config.yaml
hidden_size: 256
head_dim: 32
norm: "rmsnorm"
norm_eps: 1e-05
positions: "rope"
rope_fraction: 1.0
bias: "none"
tie_word_embeddings: false
init_std_qkv: 0.0264
init_std_down: 0.0
lr_head: 0.00762
decay_fraction: 0.921
max_steps: 8330
MLP neurons of a small language model. Each row is named by its layer, matrix (gate and up: input weights; down: output weights) and neuron, and shows model dimensions 0-255. Each number is 128 + 24 x the weight over its row's rms, rounded and kept within 0 to 255. Numbers have three digits each. A neuron's up and down rows have the sign that makes its largest values positive.
After each neuron's rows, "fires in" lists the words (lower case) most often at its 100 highest values on Wikipedia text that the model never trained on.

L5.gate595:178085102083131151173109130143099119147111140159128171102101088086098144136152125168143116166157130134086128123139116147116138157100148107129110147136119125131152158121101112184167091134107175097108155156117139143101103168092149167108108107131110152153065148172139131097146146134155116108114155124105137113145133101143102106134118076163123099114148102143075160127126170182123104126124148142118134129109062100144152116143145142138101119112106141096121086133127151157146102123119156112161142127154122108120122102094123163137138164114175090167135139162099127168147117099124129143123102112110145112130115112098123128123123105145145102146106079105137146159168134146142090136134126151134125112112118146127118162129089120155081117139109090116104166131089106163106150132139135
L5.up595:148081139089117097101111103137131162141107134155109172155123093125126129141159111107135123152125101133092149113090088092082100100142124175103143194145092103098179075119139159138082102136140119118179156123130141120129103068150139136143162149148101152167111116135116105109096161111136132128143131157117143107148114080162096105144116130121164102123158123129143118096112104096148105130117101119110134132143124068125104101130145141117134158113133130113132123112137139150162130135139107107088129147129098094089091144161113144102117121108138109130122123106124135163102119124153136176122164140132088117110133140123081120120137076102123136130117129087133149129175157114121172143123113170159130094127117124151120106119113115099138116107072113161092175092147163122119125111175092
L5.down595:119119116135128149097119102120144158139095128118129181144116105142107136098116113132142106110128106121119112121115096143106123095135134109152144137100112088061103100120091118159126136141136114116128121121138136129076129069117159128095081157135110105134124107167120116115123167100121086121140093201143150148144156113158044112096117129143117108115110138181144095154142139131133117116125132185107177135091087117087126137098137173146112073088137124138115152064120114132146142121120094077104132130131107081165106078132126109092105116127110120121123100128117093153138130119120099156111115154100122115127145135135123107150142101132156143160111152121127083132153134086116144150105105152157102123126118129128099131135126107168103123117116053142097095106111138114115147136151109
fires in: "the", "beautiful"

L3.gate846:143093119116116127097146086114150117094109100117125148174125146117152147124129111151158167119177096128121176128089151120138156114113120098091100154150129096156125121179117088102107116093092137130128101165111162152117108174118125129081136109116201128117122120155147126139135101140087125129101119092144144137111110106132139145110131131170151134098135132117114100119128151095106111140142094136091123132141123108121129090121134152126130117104174116142136136134171141146111143141129135156102164126140140138146161130110113129146126138099145135132123137117136159090119135112152178115125175137190132080163142146123135093141109118136121113105124131142150112084052110133063140127148101140150159145141091133110138086096131096092174162141112132062163132158121150103154142147160178
L3.up846:086118124149104160138086107114151098159163105134114183127113112131138132102148143153127162158125107096178142108068149124123145120115163117089089137145156138163154122098171122131119116102135130094124166110110111099131110129141131123096126094122091138135147102118101128150150158128088075125162161115143143140122103136119127184118151162162147141131132156090110150124101173118116115171147091148103114150126124096138127144140116139132154130134154154093131118167157147157169104111129132127129156123131113137146136136115126135112154143095141126116132140117139127134131110107134167121115113128159107098131114224116124153156120100129137116122155104133098110134136179141103128159113060122119156168133110127119126099153129103141141151101173191137156122100067154132142069155165150
L3.down846:139097145126081090143146111095112159142144150119124135106108164123143143168164098156146158158131132090146136065102124109140098104111157123121107139155139105154156139104136149094140160138122119135110135079131145136147140139142126107129127112112114089093114101156145129164126138157072111095157124148128175103106145179053146168129158107091086118150147142128131090142115159137105140146134135132093147133170137120170105119095131139091104137147157134129132114145077104137153114140090146105144120140158109101138172092108109171107106113111116108103140173104148135124131147069126165126129158099096134139117151178141099147159128148123124132134103131142091117133156159105141111134123120124166112140143160188140073113138094102132144087134157152152109118128157114120123162117165136
fires in: "japanese", "2020", "zealand", "thailand", "dutch", "japan"

L4.gate895:140145167150121146128116146082131096160076097113132108143159120101131137117152129170119142144108078143141148187130115124139142121136173140136112144115120137110158087100129100121076122129107140147136056078138135125100136060117118151138145129118173104140102113126097099174122107151126129109112108099165112165126109168103140139130142116130118129143116131113078120115140155132122145148068091102103139150118128116157150133131120130125123142111098173128095118132121152154093080150128099124116160085147110147169128104105160121105098140122131085126126105100082126172122095146103137083089113141156106164126137163143131102150099132155132125155144126106086136115121077120136110135125103123095118165167084137107140113128122149151140119139116142099141111158116131144148046146131152
L4.up895:160126133125088156094128110079158117147086145117120124095107157055141140213127145131116144160146124125144146130112116136128137132163118131099083145148113082140111090173127120135122090194103111123126105095128122136148134124121123128101114115099144141174138150125071137107139148091130110116096156122136094120128115133151124147118140125090132149165105107168124153136147111142121159113130146142102131145115099144141140145096110195126144147096139111122135153148147133132114116128110109137095166165164156141142108152136126174109131114116180111110104113092117108134098107121113137123088160153151126118092158185171149115102094157098105140139105084129125094141128132091139104088145097126124134169149083141172112138109109149157163097111130119116151096131092144148128151100140146
L4.down895:123082073135115141078127117120153114107129091162089121127092116149124164133173102159121089138134156120131108078131155133122139120103134129132091105115102105131150116129158124143151139124128126129156130122094139149110080110125161130130121170147120071128106138164125107134086156085147143090130143094152087114151130109124150167132130118122167144119157094099139108127147123098159133157163101148114138168111129108102196145114136095118139135150149080168123142166118175145123107149135133139149145105145153127142151126137120146115131149092140124136148125107135157146126116123130118137168115128179123137144130183113175119170189142164099117137113127122143103086134169148143109135139123154144128166174132183112122175124139113139162167107102177114176120131167169139147117128146119
fires in: "japanese", "tournament", "thailand", "vietnam", "taichung"

L8.gate1341:136127156153110140114123102132133159075088128118133186151173117116125124096109141156178135097130110117110117106186117130128130158171128136155115167149144133115144149164154116152127120131128123101114131159097109122133118148121140163095126143129126157158073139122121147141148116126151105128072105131109110124139111129126136113131130102130102122096123131116116095154145161067136117142118113177122130127099154110093135175177118112115128093142132129140138085131113078148142149107137119141122185167163151130146160151123154120150145149149152163169130121149168144093113092095166144134171154167137145134132109109079077124098128139137149103158117131110122141083137184124139103158128108114145092171163172117129129118100103096124117084098133106079093162170109141109145133109124138
L8.up1341:171136095130116160102118110162119168112139145134133168144146100122102135090191132063162076118104127111117161169133135147082091093109138077099106103123150110097110128110152093130136108166163140178119117117125094130145081161170111094131154120135127134133150137126102109093174094101130123130123184134110113118174123123150142138136149166120112151155101160114119129131105117063098107144128141152117149130131127097104119102152106103100127110141119114104091103128131171134119107166104153141102166137085135118121091167134150156143162117170135121113172141133127143103125100143120114097082141131119093124117100120136104142137145168102130108155137153125094159118124127081145134120158125118132114143174151121149130152113163115162157155145143110118109150102171161134129114119149126
L8.down1341:134175115119060129151149114115149111177122140136132150154099124130098090127181128145146111142113091120103095158119103152147129155173143138101146144113120106105149134106111108103121146125088144101095098171123112127131151146077141073155115120111150149089119158115127155121127130124138106156128139137150145143132137129091183115126081154122091121093157178132142147088096111117123102182193138114057091106108144150098153173117165155121131118149155132124120161130131105133128128109095123119152120137114119127158100131122124109107130140117135102111135107162123120113150124146155092125146133155097132134164173111100112131116122073125159145121135120132130110096112138142165090130156090181137161136162162059105130130118106161153116145115137149170144148135128127155100127148117107
fires in: "the", "of"

L5.gate607:141110137064131107090125103154162122145171145135134124129080133155122094109167117113118133156095127109119133123159138121079109130136137115124099169129191141117121097124155122141120085096147128127137164143138131077144146128158090122112138146141122167107095134136158140111124105102083128120093127142103162160134082133124093124121108114148118152079156077123198147061148113094119127117183098127117144127122100102126151145120113109172086081127102152083129108119117086096169102106062110154127128123146101147083135121128136135121121153159116094131119130131149137165103114092120124117125099160105102113119095159138110090125090112120134090145149112108161163122149122115187102125164130107143113116148111152128132120124120139130121151146107146117137133086120135160123135137105115
L5.up607:125124112114144119110115101117123095148138150191091136088143070093101131100131110133091140166104110145128093127161133103118142122113109109113168131107142142130097129198141113111141128122105117135092172113076133102142087146142157180142100115158141149126131112150125133113123149128079103154162135169103140145177118137143105108096124130156151148174116075157082130140134153163145083111141113143077138129167141142128143130091158113143136136129133157097120111141112136114132120145105090114143147164172108126115100108170106158143088142108155099126140128130120101100121096126170130067101148168101124163099101132153110118098104120155101117100120135084171115118151134140126126089110119105102143143128109121117111126127128103099094082183099143141100129133122151144133140128101111
L5.down607:100153109089129097110133103160095102123144129123122133149114145118112135166153152126127095145130087099090132133091133097118132144157128108123101131113112106132124083149144175128143141176119116106144169185109169135109136142149125135107135165130129138146098124168106143124105142169126153165098123160115128109145158106135125141151100111160082081121096035128153132183149135139139129131148169144119145121106126126115139172133154174120110119070111102109094154138165119140134112117153142130146152175099144100155057148137123123115124118144131088111121097118161146140122096103159083122134126165091119117139091107120174101117136110141137125086184137138127132089156077151118101160105134159123147129138125141164119121105152127139129142117093142114125149103112140152132157085131115
fires in: "the", "joppatowne", "international"

L8.gate947:148113067141079160122133143154118121113076120169120155163120103104072128146135076122154108100133141133125126135141083092090156147124122104102111178117117174140124139105113160135140139134120171148159159136128116113127130106087130138129150153150127158103146140143131123144138149141075129113125117129159164127117095089133127122074118135119117132163088083127117148165101125106142099100108137160113110131107182113141099138138129104144080140093150159157140129128129100140107133109130122138123127122090127161087127141110077082126091167078129100095134119137119167177135145084161116150128124138136150131111096102126109135106131112110099123132138127125114130123128126122154146110135122110084095157113194095091106149113084134135104134122092130103131098137129207162133119112157130
L8.up947:112098147129128076082154125110138109138117110129146109117102144189145144114125147148156151130165103137150112089149138111135190133147147164094110122133164124111111125103121160159114146088104122124129141140180069172116170119113176150156115160169105135135160104134108156140108125123111141097104127130143134115150138100137107180113114129137137110150098135139147118116148078157092100124094167103086134098105131140142152145152128092096132150147104154147162097124115080114120153143092140112115073135165127108131182139109107103122097184104128159120108113148096118160158114100175103124127156144152100092181108128114127111134138139122115093117138131114107139151139085127133127131103115114114096102147152107156145107142092117159108127146142169107114135099097172147133114153121093
L8.down947:161139115124107120108090109145142162181131087099150170173161080164075156125140154146128119156133104112101112101130097119084118133125136128124150154139141125108170143140107165113108096163125124130190140169120157109130145129147185107130137142137120091123139089162152124154159148126128177142100147107115164128115105051122124137118121149138110144122159085143130120135133154101173131136101118107087126097173127101138125149132136143148172131160125174143136137118100136145123129148184139115135125171108097104097148135135100106118156138136108115144119124111143180166127094144104124157113111091098142110126107098136110159162139137084132185123142149119147117155110122124113116088072118126080150104136184138124116101105109120126114116142118096147132120169151118131135117137100113
fires in: "the", "they"

L8.gate410:120150149100048165159127148090148111156135106099125172138142132176114145106111152153179182141117122146148075111171122101127107134161123155117104127128127112167115118138133095136107129135091126120146145131121105141141139097136092134136115199156116147156099116133145116128111122144122151110098113148095132122106075115146119132141086094146127097086108108159132090122141135173128130161161167113104140107129098071164129084114111086067120096097145137172115086101153084144136104117114110123104151116124142105135107169163112133118123150146134142146144092155144132128160143098113119163136127082143162131130122147118117140120158108120127108113133113132130169142139150106153107122123109129085113141103159133111110119125086121152126140096155132122130168114082097130081148133170142
L8.up410:147137152170158103099138104145153136110165107102162110139106104107172121150136091168108134134153131117154107126118134108136123075143168155130157149142139114101103151160152122166132140105116145123136145128156130128150128192119124153121143154130129143166114154129093087144097126123132156138103164140157101167130131150124146155082131139127110160150101108152093154131104120096113101119151139165104099121115099095130086109094062133131125138134133087085126103136125118179140172133095110148146134120129056147092125135124140174118089151095112112122140105128122118160135158140151135151142098147124135167115141135113083112129137132122139112113147116090078141084164139115144116123103120169103095099161151143102114126099088114129106126141143140127121102140171134196190159126110151
L8.down410:074102169105103107167099125131118112136128166126133179140152091131089155104110175166138119083085129136107139155166147119116122147107138114149134120082165146117141112177149153132135163158118142148174129150126132103129131169097108083132165082082107132145131171142121145098120139119150155113108141135101131154115109119141121126133118121146098129067094104165111146142136138100148104129105112117102114115134108114060136119123087124115118113125178165127110115154086086151108117154123119138123096115154146119131101159111125122131088109122108153113139122127138118126136103118159072142153160129115152098103099108118152160111148100109123098141117138132112126150154145100120110111111122115104159125112138063082087106116113168143089095145087109107134116156168106179112134141127111
fires in: "the", "their"

L5.gate283:108120166115121153138093143193136176138127154150118114110165109135185099124132122129155105154142133116140117122153106135141081186125148063131149175099146113128138159148133147156126100144149114071135124142079154106112112131142109140091114155101132134127164126115130126134102121104128156110097124108129144128080140133133103145125112134142122125152173119127150123099147107146159135155135118141131138112169118090126125141123132142156145131135074177119128151153148142126191156172170095084058161131085109105133156110149145119153156147121116115130142149117097150144158142155138135154117156148115124086119157140137130134126171089124124090123174138096137106157164135134171099119113131129141127119127096152142121108089147146135113079097160165156143155125163138110143125167081132
L5.up283:125131139155115164164117149140202179191147109113120123117157154119138117128117130115131081107130099108133103135136140121155091097150135104088133153130140153105143152168139137099132162139167127124156104121125143132104111172188116122158100129130136147140141124143139157125118133117133123050110152125101162110109133171135124155116112111133121132114149135112149110114151097166157161147166108141135124101115137115122114157114156107191137115111133119123106155132154071123146148153166136165077154117121096110149165048141110138136141118129101143131160158141100133141133098143120173141145158145116131119129152185165158101130139091166114140150162127120138158147168144138158118216132132139125158135132136132145108097145123138145113120115130136127123112120172129153128106092116158
L5.down283:114130096141132135136126115139133125143164142117125165147098159129130144095122108122108120174094138162157124145121182120132137158179123140110111156137151105129134145123134126109126154127161121093152107092140113146155132126153151142143109136120190123119121148162128160154128162159134136091116126121152134127180118148130194158145151150153140116126195132151114145121116175148111148135122157117216080147090135081102134139090101112113128067136109105136146145125132131095115156105129139128144107112097144125136117150103156129115105129093120146123102107145141145143136108136098116088150135099152131170119139121096123130101101154120129129106138122142202147113114152119124129184115135113159120144076119178158163108167133109090127158152175133124148146126168089115152113142082088
fires in: "three", "two", "four", "seven", "tennis", "eight"

L5.gate768:100135143143133115093103128085155139125157122106106103143158094142149114127117134149152133138173142144118112139125127131065125125114128142114163120106136094144133120131103120138116178084195118169192141106115106117109103109126129136105155122127100156141097131135113137140126164102082125141149131094141130167160096151163155118129141145107119132138136126151159133116123136158093111084157115140090096080137114122130158113083116126135126144090127118153128116150144166136116137171128113163111091124101103151131117148120133146141134104163127097132144119150113173149150155132124104106097143134187149169098161106136117150109086158113126121154133126117173161156152129154118114177143131104157119138123111098085110123152173135166162100107195118149149130137164157111148105042116130
L5.up768:087116138118092121148099141112129138148115089136109152092127141124120117086132139190100128154117134146071102151152157097076160152158148131153146122136106129149185133117099138177123142143119151138117117109098165121118106111156137128103141150125099107106104155135129153120157173124070123139124116095146125090155072154113143094152134140160104116146139098102137081112177143164075144120127123156122130127152164084133162100149129087112156147119110128168139069096181129140132115142101102175176114096148124093129114123111186146092146132127130147130171128106129154191127111155118135104110147138184161139127137105157125124108129139148124120174125115116084120108156138143136109110162123114113142128125125152120129117159114125140120121144160123126114127160157150095154125113135128
L5.down768:111118126116095145139117123163154114069176112073148076148092112172137122134088112130142126088147123129166129159146126134147145075156066142133149134139149134108093149124148107106100166121129137114166122068111136162134155124152135153106132137147154154096146122148104116148097124116121115146136109157130148147110153137082121111141153156144103068170120130132107124134124128184146143118095136128157134166085129062090158113160100158156152126159125128169100131141138122171112133126137106136103116150115104159133107131156115138118160157154096150120140095126119141158139119135134142145125126133142148122135121114143135165140134119125145148136100127116137221153122123138110110147148115075146127150112184140076110153144130124078121139134159119083116131119136108128086089123121107
fires in: "three", "four", "two", "several", "fourth", "six"

L3.gate226:196145156119123152137126150137114117144101146090121138124108165162128066082187132104112142152129151103113132120105128109153129126142135156120125095137119126185172086112133123142119119170115129109117158115143160158143155110154114118110133146134143133141155136152122113103149139090111155170119121127087151125156084145129124131144140161123123117147127123120116129129166138145118111087124119154102130149120158161113162126114095116127112135121098066145128106141184106141108104094112106131120120138151099123116115112108074125147090116133117106150164103108146148133106102145165097136133079144078139143125128144105121103122096104090121147207136123146116126149122088136145104157126130133131150082148140131129148148113165069083117175122149097179140107105148091125112172177139163
L3.up226:161120129153119158118187150198149122147135116160124131115139172137166177128165101074132120121119148122129110132129115102128110156122101116105101162139133142158137118176137065106123098099134106197120143164099128161139120156143135156135140130141136137103118144176130107145160150112103121148094151168130095101122109105133130139087089117065135136155131143118127083100105153127131116122165078104124118118137115088102115120108171114098132132107109134111098134134108144156150129078142147183120116126107100125103168061117097107119069093103121101140122088120143122158098096129151143120130099117069116131165143134096147119122143116118108138118159137095162122099152064111149136132121155148142111130132143138157123156140106153107129121112149135120120136105118127133106136153119122
L3.down226:159123144141152152095143159125109102118114101160127161140103150128135107135135144072107109114161138146119150155083124141157074084119113108110120130145082165138136138147133107140150092113167124145106112133092147142118131147182130141120088117165125114082138078151101143147143163165138131155107131144148132113088107117125140129120115118129076121136128157131171129101116097150143112085122126103075126137123151093086140105060153129138144109124159135113144141116129148145138157138109122129149122102158092126137149085109113127181113105100119089142145110135122114126090117158147144143112109112099148160175156080097139088087138129137139146178132114147173113130167124121139144151132180112115118107117128166183158132159093105106177133108167125140157109112158120105087140137143127
fires in: "by", "as"

L8.gate1071:155134173164113155162138110163085106160104149128126141115138103160138127139098119146123131149122157146131138162142099082134107122136134131151125125157091154084083166144148139097140164128188126146083123124104156163092115137139158156124112107121108110156149163118138137191103123165147166142132137132095140123117117135092118088119098112081136138109198095144164143096181136133133134134172154128133132108150110117129127160114132099155161136132108079096125157117128081157170091111173087143099139120157143112116130168093160145120118118150112135152142112103112136121133112134115131082127129164136141116143133134152153123160106104084115146115076093150133150114160114115144084118135123167112126131105094090108122136131134092158101181123131136137113148135108149125153108131090155
L8.up1071:140135090119038130145132165103161173134132090112142168120138163183104106128120148103154131126121089117096145126122175113124123100149118126135141106165074141178113119095114135092124166105140159145125102161132108111108116145103119136100146130124093139127115123090137169154169133142123166149135147117147119166119161118124103111110148118093118123105120101128120087132116088121153180153146142114130099092116119079151114136159140107130121135135142117141123128140131117104143166100114146123173139111129138089124147145088118107130148138089122155123140112143183167156120155154098132113128133123126117161120097138146140102121090122140140114163136127119135134085143141091091101168126124211172162167162133135092114109174121124123141112140154138138174148110139164147149133105094150
L8.down1071:120153131106127152116133101110104154145121126118113097124122136111138152105159122149139106100140159113073150121160090117128097097069134089157113154139118109131127145116161058169139116161169148168142153125112119134146134136164112135116120133143120157128138136145136109157136142121123098092136102157106129122126117120122132119153126107146122147134156121112156116120145144118166154110128145135082124063079167158116115115124128100127104132114147100113124102144136173127148153154124141158104184067122163116128143083138100164091143163108155098133173119097101107139160143105150167114131157119149164118095120161141131138152108118195139128144108098123107160097133128152105126151120145144123157128139157151081093162149164150118144081122090089115149179126148075114136139169160114
fires in: "between", "her", "both", "for"

L5.gate1171:132131127131113172111122119113203070136121097167134154118158079127130150138114149129106117127135108155136117167130176131137111168097175090116124135139135078070145149138129142106146126149070115089128136084124151144153160141125077156125135133134132152137138106123105121109101140133096167164071140131109129156127125110161095183096093086111149150106126118174118154104100158169122123153125127140160106121123104123134138121066116140127100133126122147102146151143106068110140136148157148117142102084095149094154111132134129129116137141156119125135113136140142145111116118104162083128117137161168128096116128126154137144077140108131137116128170138124124165159115097112109104121133111115113105147128161160147116088127119120091139118120092152129127134082187117158087113121154112
L5.up1171:155126104128149134100113139123170123074147133144128114204115094128146131142135140098132134104150112170129128152133148134158125125132141124103149151130117165087148121130138089107095159130126074169115177115142123092144122115136094147110138126112085122108148109096123131146145119115102124147084085111097131134152171105133163093111108120114125086126130114137117102109140132127150160124141137141126128142158153150126122089095135086107160138116120139128161128115091090100118152124192150137112148131090152119155172115184107101137141100159125097086142128147141134090131127101143109108142150126097127149140044143135167103139177132181114127111133134138107158138122146098139056143109110142103130107133131172157094108164061151095157110104128152121140158111126139129116122128117148
L5.down1171:084131101116135151122169138107123118183093080120130156118161127169114174131154116173096121111121146109095118167169139153132131132189156089151150173127127115103106119095149099083143121117116147115119137115143143141160120132108145147141136112124114129163151125104149125110150147109141163137147131097110095143094097122163115126096128141098133102139116106143122065115110176131115135109132144106108093101144083116066108132172093100124131108124130104085169081154146084135129108157105108104088114104136115111114121144139120120126112131087116085076144081125161147129120114152166131152141167118129113153157138095123121151115123112092131155096154137113109127139108126097168115116106116134117099128132192141097133098102104159112141139164132127129119162059116108132133134138133135
fires in: "his", "the"

L8.gate27:133151140096124175111155113100129090146110151148162116128139106131113122134187156100116127126106158166150171136101118142115144128202134103164173130126127153074134160174078119097098119146127109129121148088114111125114128140154099151122107113127113154124116124097166119159121143130140160122137154103130183104132133152176104118115128130145124099101136096109149093145175129115137143100124127136154135160134081158121152158128161106118154141112101100166123099126092116112088148116120117136132127150184131149104163158105137087122165171129138126100126132132102101145063145114116093159094122178151103164090173148143132141143093139112129124157123084132151157128164128172119111154163164123144145119122101089141164118113096135122121108111133121128090104129146107162126115120138114
L8.up27:172137092188125095133143102159090116120126090142175128152144162176182122140136146106141163125151117090136109112128123110152135116142113075117151146119114138117140145101123084130125132141166140146131127159126138164139105128103150123133068082156123132103132138073140127109140124133085122146101116121109109137126130096081161100137089159129108151163123099158159090100126123120148130169126138109108119090159146144102124129119155099103126158132142116132098150124149097133098125136131114094115131139193163092153147138101130125080143131123122179166144109114135147070161125113134164125113158117133126141158088071101129132139131098159116172094134153125148149107173135130114110155121150134161106113133147153099154097121123084122144152094130103144081109127130130121157097140126175
L8.down27:147135133120192126124135148117133115115059079110153123136142131138137151092123142125129161118120114118109143174141131116147116131080156128091139136155133075140173088075160111138113096117166138104118086147153090148158163140135114149106127117104138178161137137121123092087137143078131124157111178164143097134154105131109111116143125158095118152140120154096162143152118073136095135135116144126120118126142124122073160142104122139144086113077155109139131100098130105122129130143168149145115142162152109095150136140098108132185115134140119160168139141122119119105129120110134137131100152185132137135093125085129143131138160173142104104196176133108132168124147125129134157121122154096090148124127137083141098118127111104159132149099160133118163110129105172125131131109140122
fires in: "his", "s", "her"

L4.gate983:135145116118133098129151155193136122107099107108128160116134102144160123116151094128134137133195150115162117116087133126148127106140135127140191151112114182129131161127116090169067156162119116129123119188130144125120165138155117122128115142122134155130133102122123126144137131159142113143122100130137138173116119120113145102177103099127170136145157128147175169104106130122077118121122117131092126105126109059130149155160152160141129144130109129146103123124138090145139141133157106154106102129077088115137118111142094127137199117111133115084152159094093142158132153131106104104129195124154168125140128141186160126126147113125120125106162099129128150131157111111141106159116106110147163144113100134167112073147130080128123135130183119117135102165120104138125096118119120
L4.up983:103115078113103124116125140137144175122131082110159134098135140121133148124171130115105133179123142150125122110118123130117075147148101109168142101132115129151126133143156090042077134100106105137107135120153108104121100137137119106092135171111128194086139100110179129117150140127091056142146120106112125120118138135160111103143121129115155166125116109168160121115123139134114121135123091169159086130114142105117149123129146134124149124118112160135126153136154116165117104144139120159138159110177107096154105102122171115157142129137174113147140157137104135134143097149099166105148113123137129158148118133136105114094126115143160103127160122130126136150095134122079136129139121105128173134098143122092098124188099153153107174138164137095130187168144109104154155087162137
L4.down983:096107102126145126108160121176140142133098093112133126132136092165122120149171106185088095111132151100117089119111150135135113127160142102159169130132151121116127123125099104138111160127161111123131136135129126127126156143125175125086125110109098123117152086144137132149147152164099131123143165139129145124114150162103146153126154111163119122171158124164157144110143130134087103126137130147101106106113122072136118085108170174155159118132122148128117140114137127144109146139142105109091135090173134128149117126120098086096165154107114170105152110100161111144122137112111173134130161111158152161158121139130139122129132154133101100111170148144162159101184136132151099150114096090150136124133177172128080074186104126139133106133165113142131128134172118154065089098147111
fires in: "three", "two", "six", "sixth", "one", "seven"

L9.gate1263:092131125114160184131117129123169110147120123124125121077130108122135136129155141133146139104139089100133111150154095183125135153070075080140126149119147120116127156095111095131097126105105119128132117147139144116123093154143178101088139114071106116118107115105104107125124111103119105161090177169120093183138129149122124138093118104141093153109143146088102098113120150114132128134128144140114105102122106145139114112100122137155156187124111176152118122156153116148193120109137141134127134157156111129101120176140130060111107117143111122154143163123114157140155104118158095081115145150145152116130174127138148148142110161091095123129123137094114164147095138135162127128122134136097117113128169086135139101113147098118107103125105086169140130127123104119157093183099153
L9.up1263:149128138175110139148170118140110158166156125149100126143123086137108143195093096152108096090123135121079122151131104112173137114095168143087158169129178147134110168128103117120148180128134113147157139128119149079132113136141136110082129134105156096151135134120124138159125096124119130146108126161120120147140113092113138142163110117090143137112117116100125120102082122100150148159123116135103134137083173094110111144072125166137111095129120162136125117111114132172130156161166150134147127171135132108175091134132124131116123104105127169120148116157143116157110163148151147104129137165156149106118099143142116136095167163161137118128090114160139171132145134096099173121129138123127118196091119152120152106128128135155100140112136102102082094160132140174142106120162121
L9.down1263:148131161162094093113135155116166117135149146126082139149127182140105096133161128131129141116117110138108132137109088125142143167129107110144097110113083116097144121098118118102094122150163076150149142163134141077143119114159086108134110107129101135115146139148108123135103108139135117142100139150107117119150133168123165115100132126125119140108135094158159164129102146140119155135165097133113106135078100136120105155156126138155107140142136103169134140116111136150130151144083123217128128122140120164131158162138091122142145135124103139136142130168152122151109133124139119145066112110098163171112126127084164104110108091149157105158122126129136113125155135142150142103125101128087101131163230185116127147120129126148134168157124142145142144104168100124120095154103179
fires in: "the", "small", "large", "a"

L4.gate647:134149129140130097130081141117090137101120131122108147118129146168123093121165132087104106116135165137099117149087129090142127098155134181119140144149100111123128088116148140164104110159142124133120151123157143131190146116100092068126140134123114111114110168141109180143137125108146146122122168120139129158067133101072130115136132153145089089122094141091157147111107131107119134147093133116094124105116094144100161114161161141138095131106098131098131126135096114135099172180148164159131192140160122152128141171117085077138132122116099126148139083151158133174124136116144148084142141125102125114115130144128097157145140149123146149105169122155121120102121160136142071102148143120113162116099102123136157179124158119139137103135145113118142074118157106126146121106126152
L4.up647:111105157115123116115127105105119099127138091098154152135133111118147124154088114110147113102175100097160122122112132065120134080097146148110092141118170097151148122163106121138160113160091094164130110130159146137107160124148142110148119151135114139154130112132134126135143154124131136157149129140126088108098144114066068131084163125137123099108105103083151149130140136077126148125128121155100137205158088141114130112150084148146123112135136121146150128160123149114151125144135133140100100162136098171151103133094101122121140132172098152142168119120124133137129105081119153145065107130122113127134186135085113160126116184128152123136106131095099106123151159136095126114109134134162153123128126124135112112130169104103152104105114157096147133160165150073160133077110132
L4.down647:130108112174144173106128126114114152103128093117171157117158116127096149129095118125129152143111159116109115126139141132120102154132143126151124141172163150111122146115136128146128116113106089115159158110141166108109161144115157158120204145141146105118106114150134047122092136123153101102124151087101127122142131188145124168155121162147148160131104108129116144105098116150133107143116150133147112143150111128110120151129173148128121055125079090137148100130136109114130134098100131127166136126117106160136124164097121150130103148157161136157180082144133113113110106184079125149155136100126121162121144111126125165112144183128150194082099128112147112153125135124153148112124107130089156093147133165119134142152157118081134128143136168123129150107122114159159098128161141
fires in: "would", "south", "september", "group", "although", "independent"

L5.gate407:095165141099121122156097095085138109183130131132134140112155143119087124102113136143152097121122116106091154127114156148132162149131123148134147208123176149144125138131111134116147116154132106129091135144149118093102150135146172172113121107124092040111120133101121101137126148147107104135112111126098109165111087134154105137105110097177174149080126122095084106121094132163121141150131105118094141092118121110116135159115100112116122148121114097095169160093125132115129138099136090147118160149128144124126131140155138143141126079096115140092140129116132131148159125111139138192093118108158151134119171112135154109154117176151110120123084146106139145154096117136160120104142108114108139105132121142175112132172147137165143157089111097116127111163141147136161159143150174
L5.up407:139084108161159141122110152063130131155102108108149165160102101108172147124101124111138151096133136125136179121129107129123113134175165105107142145106129162101155135127112100124139092101113152116108096148109167110122116132107151149143124092137132075163115104112116109129129160152127103149152165144145110147177132133134137170151129079119115156168151153148170119154100128152114106137107135109146108117130146176126082124185105082114111083126134117128093157138164134120089155146127091099141141131148140105114093136145115124072167092117158110160096110145090146148115146150148125130086133117149136148145122132126082119149135105153123171127134112143129123098126154168121154158188142143101085162157092156105124152089127112127148155136159117156140137115135126171146108120152144
L5.down407:136101109146105167131106126134162173121103155154146102122134114141128115159131130151098139161095122145150112122185117134176104104137120147147160087099139099104124177142159113130123149123156112105166119109155121126114134121132132121107110120110108106123136127121140122139140165113116120138170148116133135115139117091119115145143132101122124100148129125101099123115100071143149128142142111115095135100099179167115119121166072075141176130102135062118142155095136165172142142114166090145088153153117149126119101103055101121098097116090129108151093074112162117164133121100122107156123127119123106128148154155133139139099169164145137107113126148114144158098150160163145122125152123087109172141129124157110151101103116094079151142164125106140136131134161159187135126102137107
fires in: "during", "tournament", "diplomatic", "vietnam", "louis"